From a checkpoint of a small transformer trained on Wikipedia: 12 heads of 64.
MLP neurons of a small language model. Each row is named by its layer, matrix (up: input weights) and neuron, and shows model dimensions 256-383. Each number is 500 + 50 x the weight over its row's rms, rounded and kept within 0 to 999. Numbers have three digits each.
After each neuron's rows, "fires after" lists the tokens most often just before its 100 highest values on Wikipedia text that the model never trained on.

L5.up1487:480499505412495608528519545507493490470434514518501589581457405542517503605526461525495543545409473563542571413517503465495558518500534520471537437545546501530508557577507504498510536607506463505365597502524513516527511532464577469512546542554459467588612474510537521497485489450576520531517479548548470426455514551507520386443396560449544481512405496500527493477530463447428474584483
fires after: " "

L5.up2168:539510540450444569491488488456426519515526567500463538591528460528463464458467495530418476581400535493595527549415459487426484415508579518404435519530507476448525609420444467461499522523371455461516554437527538577513414564399420417496534539633428479563551516496495535528449565508486545481434500516599396529466599468519547495502651523491467533405501540549481427553462462509498447568534
fires after: "0", "1", "2", "5", "4", "3"

L5.up2937:546445491456537378498554474565597491442532497474536542591588463530537470551548529490500468512447554472436429499490407414507410470627548480475527573526455555478450465416481543576520549558380437566498602547470418496622537442582467495504490508527516439516501519504569492476561568537461490526512547510586571390542431549420573481569447502449507562538402524439543497528481484533428553414428
fires after: " |", " Notes"

L5.up223:507538539509575528598479538524526537493574539462510545560498471522439452515608600548505457524535450450501513436465428405601617579514527479525539511484529558415505582489566499515500528462509528576510397447581519535485459411393424508554497513554448444458470509526504595480543560522487488515439558484480509462567503458445503493473541546525556589461469442526438495454411465327620580483460
fires after: " ", "2", "–", "1"

L5.up1919:507510508503497543442589468564506441489521497438487504513458527514471572455428578500603506545535440556433480518540613544469541463534452477507459498578389445573531543484487556606501509592434496614544519512480529507430467566483516451475526480531504414481546532518554469462491559579495440555425397528496532421469394488471488373493509420482519455482528444577531511516539474586491560367553
fires after: " ", "0", "2", "–", "9"

L5.up909:438489549509475444578501488451481543547435430555484505359489509398496447581476553399458464444468485451515501527495502500441448497527478604386555460453452501528454510426436455507424556571520553572462549535388486528496488505467543490539595478477494531417556513546514530532530499494446518471537461529440536517474477524539453502437413525533548412557468468454489476509430521512454570493522
fires after: "2", " ", ",", " in"

L5.up1579:477530473493544517454440433452507392557517488603488508529501429525474400481533543493503583488544581469541496590544528557438429481437567493434529569546391439466507465401419469599441519418428528597563529547476584468455428462514505517360490526561526431489441488584421475543548510445584478546496465516508494528531562475527556541451475553445499482546521479585438368560487461544548525491537
fires after: "–", "-", "de", " Division", "DF", ","

L5.up2721:558532482547560458568461485434470409577529478463511508584550528438406606533487526457592561508529463483486571459423645431560431451396466504508552482479533433451494501487427493457593548481471492544521491486477473395505441514433501624602541558525502471430498463537489561567490415492479515542543534518528496614487479525457416436474467518495480494419403470631498536502541362518609539449504
fires after: " ", "–", "0", "9", " (", "-"

L5.up2314:497528481426599481467450552574535496504489458533469516564510428564442537494371568425495588494480485482509516502500504535518567462546442559536547497535537495564619487424475473507554496493519453513502542386579490428527369492429429585388414471546411537566483470455539475473529488499518475493529467553427472510530463455419494513407506479494447473470472572621463422476525517451519480495514
fires after: "0", "2", "9", " ", "–", "1"

L5.up1150:482501444517457446452494443434549518485500556495417464489469489494505462503430488514494423453428492441477522583616517502381465450443462420456491457462540516441487479517491484574420590486422472444470446440419496416535576538436505473489464493630507453514483441548444543417514475559491525590520504432490446534512509480499478456481518609438546606580484560457534427513574445565486450526548
fires after: " ", " |"

L5.up1507:526517470451451498489502535508468443452539548500469530530515590495471515516535482513486481431537502481418548503499520510498374533405494498524500504493399426597514487453595481503375516548477503539530374449534554533492473421383564427497521483496516526533417447435478494493443484553557467560526478504573505509440485510461496441459479600549447487395522551491572518480465477485518483444542
fires after: " ", "–", " (", "0", "9"

L5.up959:532473424532566571349518496482536466537478470481542452491561530481390531470567560516476499597423468439477589497495511475535539480553492477531588545468513507566532561541516531406492453503474464494492514460510462556482465634542463517516543525499570551513454558522509462499485503457533429562554515527507489485514414460521438540480563498549379572433590510555533495466468500545432571461504
fires after: "0", " ", "5", "–", "1", "8"

L5.up1523:577546450578454496595648488422469481452430472491505494456514503448534559519516523512385453547397403515531468584505491559408508471559486549442569478597402485620522504568464473469537535477512547566572508529456486545381552497437528560497530511531460462461463453383506422481429591493528490481489434605385521528502451524528466541518476479451409505471463489558496537510430492396456553540436
fires after: " ", " (", "–", " W", "==="

L5.up2959:567499490577515490481465449571512576543482487539465536458552389419577424594538435585452548478545540449536525497569453453434463531508471517432513511521465486560505496498519484521476523592483610566491554383558416453444450463508473571523523456510518582461457524536457489505516581563489500521573527565576468460517501544506450492384563490476517509517477528471504503569492514503445454498488
fires after: " |"

L5.up758:509486454445484485450590485570457580471532571518550482466574540595534514549522508470511459492440589507524461489506504535501487431527435517564430433531520550509441549620548511526476533568425541453576438452486522428444545432514428517455535570557606454437475548504532466492558535516500481452513546532575528482416452582480503458550484476544507591478411497495519480530559472492591505491407
fires after: "1", "0", "9", "8", "2"

L5.up614:495484494432468494472522378461483465411493465529511484521445495529549478548459537531541535482502564440523487515517513482392530495416570510416491389519539542553452484468539482450480558446408547501438472435490441577507441519561484582496372531486544509499506469603490491541486586507528567507523513483536490505423520521521434490431557492480525499539500520479549515521468462422476584529525
fires after: " ", "2", "1", "3", "0", "7"

L5.up1275:438511561517446467485429480521418449439453398454490513592484534450479499518533512512400638432555431513473539567642490551388569515506463448543423566455451542523484570605440449493539478540496486437454464548470575525517560515519522388513507494480535499426455415502457509420566460564503426461476451494476476539478513597554474496434504511451565519416403535498573560457515597568400489476448
fires after: " ", "–", " (", "-", " the"

L5.up2523:451442544535537518556404567533497553593401576563515487480535531442556548488487586450445513526439487521396496470501451381451511483564497508415535489542529505549561592473458531635462542493497475486503501512430426508449516446520527499461420463473490541492514525441599607518544603484506474459467430569424479549566448566488459539510406465546465448500491574410476486518465541565476532484421
fires after: " ", " in", " January", " from"

L5.up2356:493575510423448570549505576570511523479546503477501443447464487576495511490479547455523480455438476515388495516534441471497542505447505604509586493532434512532428448443497494485440509562398548524495530537447346486464464543511459484480491484541441487484541529484573531563601531508483547438476473491501494499547503492447522391593472494463469523505555538458569510534451467560592471439575
fires after: "2", "1", "9", "0", " "

L5.up1524:463535414479569516517487484532516544612571470501434484461563428660463521442560580480529517507496479472472417520482501481649566517453438508506371525469621468491415498522517505485540523503508465569422558405495481502534475562513433413462441552433500436451462517513578512516451488483443417541556460466460574513470459394494532501470472435471503479507447585508447531505496537537444534568456
fires after: "0", "5", "2", "z", "ell"

L5.up876:520587525458521494463413512508464502539398394476429578514414477429438533501546505527471497472495483504510465498550532522442460536473478600467463454461434498523486573376424507494513529498511487530532476468473558492524520455449546467517482495418482458462570477421536498542428480521489507458510425524464493690475463506455468504463551417446519570474489490550496480520459564513419539522445
fires after: "2", "0", " ", ",", " Ref"

L5.up2099:450502470518442485507507503449386499511425524578477480517450565397419546409407511416446416541464523503573532527527462573498538586447485546553481490465539558493545518519478450539590490658487470435517517633515453599537561469481554484505403569569477529438555502489517379487543504515498503502541410549449447434457446521521575474481480525487520532462503566490450543503470487562483525536481
fires after: " ", "–", ":", " and", " in", ","

L5.up1723:507528501488487509521489480478421475432530565523364445465398454574435479476469549517362436452438437560418533524565452465544545482424442578454539522381553533547594532549432456459484532515606522508538428478507550512506464441486436490409404464523477490577448488409453482477508517531521469550532432463598544430461477470487478612490584461513485463592455471425500522470508437504467425415464
fires after: "-", " \"", " (", " L"

L5.up574:480425457515513489444536515584563498503542489464533538553513470534525440482529603498547603570489511472464538559504553555470468525523566504493536533511561508472492524515508549458533509510512539455513509532554499465521464510453542595478403484415546561449482482453490552535508374479512511508455459445488473522600533487454557472525510538509485524470469555517525504569504481492509461483545
fires after: " ", ".", "7", "1", "0", " TBA"

L5.up41:562550432539482515484531580482462410414458436490481496471458600505474506498424501459387521561552540503454480442516529427547520552489499504562411547504423569466472404517545557539481457492453534522578409492464546426418511435521597441590577535509412436500424485385495510488462447585498551491534451527496535522532507439443542500503458455581515491446520589545460437495539466513450449465540
fires after: " ", "–", "-"

L5.up2453:480514446558494580480561522591452506403501491427447533468394560544495508510469508557462462463545509510378513512549467497465475491593441434496521515459487507566455392444549535490465556543488529462584469452511477478598511516489405537407494474437521463491509553482458529510470547544483545426505385500440387549526524468534505615459418448501355499499457496577596508510447582559287559432457
fires after: ",", "4", "3", "7", "0", "2"

L5.up493:460487415502564500532471509484507473473471528428504458560522569494523468388482461502523443449542449474481493580377566474527434462432567434398539528584500560555504446454431510497503481502441507537536473487469527471521426488527543536523553447457498502514463500507553452461528477485535546538532582571444435515418494434471361479430482519502499505409594417429419483545488468457505552531471
fires after: " ", "–", "|", "1", "2", "."

L5.up589:471475457489469492611474517480528626537498507463476510496513510432544430586501457454525513439486477502490482403497472494466599446561389514457380533470476478464521550484410478534450574577536548552489524455514401580562505464524442503599559418563534538465554541474524512524447461514517482475506392487476487578574413474549612568479471428543552502433439562507478488462480509391476529504568
fires after: "2", " ", ",", " km", " December"